config.yaml
n_layer: 12
d_model: 384
n_head: 6
n_kv_head: 6
head_dim: 64
d_mlp: 1024
vocab_size: 8192
activation: "swiglu"
norm: "rmsnorm"
norm_place: "pre"
norm_eps: 1e-06
positions: "rope"
rope_base: 10000.0
rope_fraction: 0.25
qk_norm: false
attn_scale: 0.125
bias: "none"
tie_embeddings: true
parallel_block: false
init: "orth"
init_std_qkv: 0.0254
init_std_o: 0.0
init_std_up: 0.0254
init_std_down: 0.0
optimizer: "adam_atan2"
lr: 0.00074
beta1: 0.9
beta2: 0.98
weight_decay: 0.27
lr_head: 0.00343
grad_clip: 1.0
warmup_steps: 275
schedule: "wsd"
decay_fraction: 0.945
decay_shape: "linear"
final_lr_fraction: 0.0
batch_tokens: [32768, 65536, 98304]
seq_len: 256
doc_mask: false
train_tokens: 448700000
steps: 7359
dataset: "wikipedia_en"
MLP neurons of a small language model. Each row is named by its layer, matrix (gate and up: input weights; down: output weights) and neuron, and shows model dimensions 128-223. Each number is 500 + 40 x the weight over its row's rms, rounded and kept within 0 to 999. Numbers have three digits each. A neuron's up and down rows have the sign that makes its largest values positive.
Before each neuron's rows, "fires after" lists the tokens most often just before its 100 highest values on Wikipedia text that the model never trained on.

fires after: " the", "=", "\n\n", ",", "In", "|"
L2.gate33:452470481501451549438471487466445533488550543472498478472481565424473540559385507533407501488545549462511491556485551474466479546581452508563531425516480510532463477520443565514427430433505486459465540526496519482465488531510500459468483500507547519442496480531579506448428479516495538502
L2.up33:499552513552509534401445487517464541464538508472476501494548437453536574402437506550488521471517529511489468537471524505506493510487473542557470472530513522507539460623558520449515478485517470497516490462486520492527454429475517451454520487514531452492402555542549539527452415522437462526
L2.down33:486486450532533500501508540510433509535451493444497467509405464392481548467537552521445521487494577550414509516482524489501425450511513577365479480457435446468482498426439515421539519472417559425480485529460455518532520524525459520474544505506491469487503553465531466480498555535561508468

fires after: " the", ",", " The", " a", "The"
L2.gate531:495492507537516504518467514509530562393568500533458433492441533512463443519461470585462546443493517505466512567522501507488629515496497462502474500432495462508497502576448513511541537484454534479481548437519421508522514439480477543519512530490548448420515418476510509426455500441514489576
L2.up531:462497525479574557539493460483461499543432533472406436542509576463512528504479476510464502507516468485515530534485557420472433506490479504538490494545515422487464467543471506431538483516545553502494556454494531523514506492560508500453502503479467511488473536459530478476539389490444468488
L2.down531:549409439567505516576493479537466587458443516539439421439486543466484489474486512454487500496498550501391464491530500451483557443578530466518511464476539453446474497531444449455498507498504528471524533436470484449542531518455478577511479609549491473444451518459538524424525513507498466527

fires after: "|", " |", "-", "ila", "N"
L2.gate427:495549463437500543533513475486547564488502489501477435484524448472486505586439471545458470539483478491475498511535539499534520537473516407539488502440547528511469557438461521455464493484473479490493478460508536535538433456522473539532476512475584539444473413493462522482508431454441519472
L2.up427:452494406534526430444531490539555538474536472518516460432464532553489507488479469519543429520485561480475490524526491500493466501520509500516521548436506560487525496474477488552454477546451496569511483436467536458531565496466461462483480495573544473413485544561483489521526511574507523513
L2.down427:501528480576494487521544527506469552478508463539506580424554422470496534486460524484480495554512490486501490467487493495489522399496496561532515507566460576529498570530461556542447490541525561530466571483479515537516449480463437454508519523489533414429499519595491540482528506476454500488

fires after: ",", " in", " as", " United"
L9.gate977:480493528501451539526500450477457527549513468436479502489545464491505540575463468478529538495583511479503519472454547526563552522497520485534510531477492495534545543488495531458497536436560491584448428461418555468474498426507498474509482428534505531423553561458436516483488511480525442487
L9.up977:442479431504459462483553583490518540526606469473493480484536457469475474523494487623544505465412485473563454557501512571523395490561465544519487469532540451529478470532595460478544572510532510553538577553582485537528522495578498512524463460539499483481491581436477487483475536548450520445
L9.down977:501560507492489446444461505592451503532502442480497515497414553503570452544547531468460469544498459483502491580479523603485466497488528541476527487443517501468477452539510470514537442417572396559508464475461517553476464481473463540492546513475502506538436447443508455539559500538446559504

fires after: "|", " |", " the", " No", " The"
L9.gate132:508492492521473488439505430495534466472564449482508452502510512474533476540553483494462539530507495531510458494548516488420551458520420515507535419587557468485520453490412492521467470444515545494475576472565481565496522423512526481533481525501541504521542456548476506557521540470525526478
L9.up132:573440482577491564477467489608528534588491462475580470533503518496531492539464523498488547506474551496483452563511431516519516544499508523542487461470461539492532510457491601506489548566515595589481459492542528525554492496426533538496457508507521432434444426431619486437520532498455554517
L9.down132:484548473491511593527517466523473516488508524421500470483532474535451529524435462521526456438460490547469456516499574507445538437502477492455525475492424516443475517528529640432496548499484420516427551533486477550462467540485509512480500433494506522549583543565534525544484460535548477452

fires after: " |", " 0", "=", ";", " life", " 1"
L9.gate364:538500504481509496533469513532473454487519460518485483529538501528477451528499545395457478551448554515516504569490501508457447553557526551561442453476539487469499565477451483500434531513483530543503446568480471504540508563480405455497496506484468521406504492462501537525607445489433538501
L9.up364:477489485530514497474481445444495499490566559559488498486502494458587496503512503512474506432462509501522554527461480576443531552467422504498495538544484542507472537518540529520467486516546428560495540486470471446529558465487567514519550514544507460569491456543589558453396503536486514529
L9.down364:543550491518517501532527505564455517421497515490422519462573474547388472515541470508528511543437464518444476504494514547460450496486537557504544546457499527542527507498520411437482478491511428473444425586530467507521501462462488496554548522485505473481509587504499507448497503503499509476

fires after: "-", "–", " km", "|", "^", " pol"
L2.gate295:560457443448500524457532505546499601570544506489461507467560448432458468508462482431527512483540491590498493548510462517536449603550527488530488475511543527533480491504532504482450474521485498509478514518567571467483525559531485525544519471495525469473563512478458533538488516545512476483
L2.up295:502506450545551495450483626603511568555441523406425499498499501460541420483499515448486606430631553499464500514536492507464472522448499586467454539439507535484521479513518539505554543545435479439483456446566462472462492528498486476559489505567436512479480577467604556503486470450505559493
L2.down295:480539549458482485421460487508519551496509521501534475447527539483580555427433494426455474503542496468560514558432501504507565457498628529567491467568511522438440559500477508468513500475488540497475479450604475412539512502490490589465468493523516469442504561479497540496562523477498478448

fires after: ",", " |", "  ", ":", "|"
L9.gate666:467501433468509537513453446480524461422531584481453523474516473452445435517412449427521492529459530491472540513541502503519522450499477499583497556457542494474510433532571459462498518443463559525520436514510546474554510511484488500492441426505492497452465467503513461509495538579421500536
L9.up666:476436495486491471480495505490539504562588522498523503480441568515509485463479551516539508463452582501564482561488453531515483511507519511465510449533466506451502493413442502520440516452485495509463488467559453532471516544462504471541466488542457636539502539502570542425482471506442481516
L9.down666:473494502419537445465498534547498472564472447537517505469573464472491562601438524512475475512497473471506556543470446516547471456503467574686534510568563492461468516558563537463544521486443467480451490488495487550467512496509476499506443507510538528510494593498445538458479540577529429461

fires after: "\n", " |", " No", "|", " in", "("
L9.gate971:415523511496531489468540521504542509562432513507454460507516524525488517511432540489526494516476502364528531478511511525487603529545481539564488506482510515478490562508449518444442503558438528485498555483531565448522537445515496466518496497496506458485533442548449579590533578509448545528
L9.up971:497448496544442497477467467570507503526521514433531527523577504503441461543429447453502521368506535526570486515519410552532531484434502540476582433510488526551458509491479444528501514490500594537514453473458501505549535489430491461454426490461445506447517527473506502563495511447502495415
L9.down971:572496509520489532559482456416514561512554502459484475575451512385422480500471492547467525492549549515455517516491506476484514464479466483463447466533479523484457519422489558549493504519492443499519548487473479540532429468541448493477549508501543501613545475539523470504474459490481413555

fires after: ",", " a"
L2.gate736:501543539470452525509434522508515489521474538479521484513525537481514543558453525533530518474514511545541531469521506478507578479527541447459545483531482451451496471555518500484516494473471496483434423455546486507494480473546411452473441559494491450598467468480528503491487545495497456547
L2.up736:479514523473476510412502547436553527526565483528439545524519467474487482430487588479506576464492500431491484472505467504488530475524500533528459510513493454466509452572537488572556518472447530431503472535466501440551515496461491497467446459442455514464517616469489524520547515481558479564
L2.down736:491437504510506493474577481499570516474560466622490479536429485594420499539503547480497540491503484559508527396530502543459519460476582449501520449538532503466472506506529533522502481488385499510520461477542515511464527513502462471452523529524496537429541624564465537487481489521508542464

fires after: " |", "|"
L3.gate849:522463554471536510491543483460422565547553487458511553467526478449429511532476517526485512542533457531543486525528540526506534515549514502498485462554543541528501420469473504506453550483450571491537484491483582462584518451440512469524454455458508528488554440490516514544506579516466580501
L3.up849:529462525505494493516593482495537442443504502577522467473556491562470503477496511502466478524519518501539446565521449580577525555488512519508522514529540527484506517544483489502502521446498492482550520536465479444466396453457505527497553537532503547491459407488437590490543465468489575587
L3.down849:557472571520452505602544450517536459424501510542464523504563446561494556478499445513462383517444573499477495516402483576508496497485534513478436469489493482515497534513471575539476528506473492512488542525502478498550391515443486527455483499483507515548520516487397523528495453505501535537

fires after: "|", "-", " +", " |", "}"
L8.gate875:471486473433521534416466542541488521495530516450537490548548547460447457518459564516510539501469581476527493593522408437508516582455469585509564550465495501520481465456514511505504484515473555478461509501497560406523446529523494489459502556472518478479459430520592541548543578483507527477
L8.up875:456495425471620543479451457509587526502516539474479428521533477393554421438469442552504480476555493569515541528476518513526530513522509474551496487546469448479433489443543558401549463438568456456523572499529530494532386447519508508452524482531499476510490477448597568502544486480517560518
L8.down875:454507513461513489536444420417461440510448451462532435477530511529448479446430476495476479529512418460535500484500497521536471450509533440519516531482490476417476535517519476444541542525539425544514398493473438491529448488454467438483502415538439535479488500515429525487512486531446494558

fires after: " |", " in", "|", " /", ";"
L5.gate889:469544541451496443575453442541455469473475519447493514512526540508428459520530472475577507479499508493520497494539535463446514493562467515498482507480592498472465572448518449541526509477544461508433480528531509441442500524493486506519489447526499435505467422475544496543474541509479515497
L5.up889:467492576458444558593549391540489540548482560497461531527551527490496471528480526536516436480439517530544502493537487512512490548503425541520540499509487539481525583456601481486531590577518474530496541556508512552558497526487497508504507521532451462488535498453555562480464509559529490526
L5.down889:549491541507451415552556514543512569438460487468505533495458525469451508490447465521482502546503490538492505508528581449578548490439500531532454509453567453506485482468506420438500515519517462532527489554557527476561495471520467505478487514501531522481520435513526533496485475507570528564

fires after: " |", ",", "\n\n", " ("
L2.gate588:493493523507453613510507527502447501470553450433502460556500586492514487499438539483477437415515479483513549509450578491495621522559488485478565510529461505477459506475519535517566480414523488427419464504528513545487461492497460541510458520513542553568530471549489466551527520540531419542
L2.up588:497452501533484538538524511448527473554506572479513487479531506408489497575410562548484512487385448467485477496477470525502557565518461557524551591442545462481498520543493409463534463492479529573437570515557455489525484517487510515469516525422580464424533473494470573468526462481568500409
L2.down588:521482511493539451488482474491577521514522449423522456508406472508478523442478488488491506495537546532514510553504527423488485434495577520425441514521504479532537462453505485511504503547532498486498495449451537589424503504536447530519527518560464452451503528522503465477457462501489497554

fires after: " |", "|", "=", ";"
L5.gate374:474443473407492497447520466527510478471534530477417522503523492488499571467426524510515460511498528519505528477468509395534531503535523531524500555492525519487467538523493523493500584485508512541467492494507511439487471500505534503416506503507570540521507463494431498469489477530432512499
L5.up374:533489442507429497374502528530518542510487498537480527450486527491536496508509519421539504448549499556473459521475487478482574498535512495481513445552452602534445471512423492529550572535448528508552475486461471459492509550491495470502561413562512563500528509520435574523498441523537517428
L5.down374:532569520458459504507519468475570415529506484428523453514417508570550506440550533411511580517467513499486490569489472503532432473483486448461489483465522564490433525427483480539525443483507504494474501506464401541508449504462463532546548404530476562442493451461443536579507483461455457441

fires after: "|", " No", " April"
L9.gate680:439490464506523561510444562571532518443534545477454504521504522490493454596516471486471522469528562535538438541483491542471472521569416519532527567494462553443504484527494520455495530488478518499434486534537524510513508481507486515496556476466536493550551452540544537541525545475453492474
L9.up680:471557466505538490503451456500544508537505483513499484476505560403478556518566498609508483509524515522488508574541528510510515436527544536447534526462446474418451443555491546520527569487615519495502489500526545565500495469537458486448599445557490508472553473534544493467529550490502510496
L9.down680:519496487527443510490530463445478450517447455472548459456496510509473532539522497543569450574482472436522487555455535406510507557492601511619438541474535480500466532444480479494552517486526444470539582479514497489519513454388499491512500476551422478469440565439521419495513542501530504494

fires after: "|", " a", " No"
L9.gate264:490502505486491481532451504561519475482514609507489510501500570494437502487543463521582486475482542498586517539507517507445417572552481487491538570497516517474438520537507593463453524549583513535528430563595451492541461501484488454536522491477409476540507425588530544529448525522479446501
L9.up264:492490517429531460506459497488538489496457527476580518560565539512552408495567481554454547578536500523540492540446570483438445507531497500537485481488522501444492568510427589517486608495470524465532419499526459534504570517543442572538488429601529511525499458439577486551541441489486533560
L9.down264:442546521515550521529449511477512514516480502509499475547583569450543484574432481492584524615466507474494494489523475533478530544494484599598504518471506528549462527494533571550574501482519374535449471539523524414498442540462465475487495495506491524482432445523540538480473512461464546496

fires after: " |", "  ", " Party", "|", "-"
L9.gate761:563425531454515532571513508549441461457500569533514513516585491488510479483503503432554559449526517519528523445463502612420470485577498415527518473545481518441481541445452542515567528533500535533489463480543539449513496482514520488481458484494504495486523544489446515505511478489457434501
L9.up761:549462533558553512488499491553437502535484524517487527544540504518449529500442501479515505528542573458511552439453473526499522501481508524565481467505572499566437526534492535484471529541534464515501484449501532528486481491467533488484557479513447521482524491517475584483484474546468492591
L9.down761:524516556547517591467519495577504499454449581574478455488491507568437489469512505511486459419524488544558470475542475524413508486454520477454458517466452538548478499556464497553520479506501491537407534555553495502520445455524463559471570441521515556421505546478530489542581438486551515513

fires after: "\n", " No"
L9.gate407:486512453431530526492505438557423487422501505446528584445548534448497462558557500470492523522510479444477494476490522494467503533467537482591450522537499500473505521568487460491478502508475446565471480503488520534511504441568541516511473558500525488540511440526547481510535544434517479428
L9.up407:490432535502472517540466422513524567483512454436582526498463490488496597453581542531448507552507543489485449537490534505489488516497505481486510523473510505458472488499451444492512514552550536483437573418455475526526475430485489517488474475602489540560544504470519556528538525506513492452
L9.down407:514543422518482535506539502477545539570460429467556571485538476451575543509551480501583477495513500485546408582465455499486481510524509443600474443530575508393468500509494504585525476467491488442534554467513510494533485594523488524466443604502525511536528496537517525510495489454453449515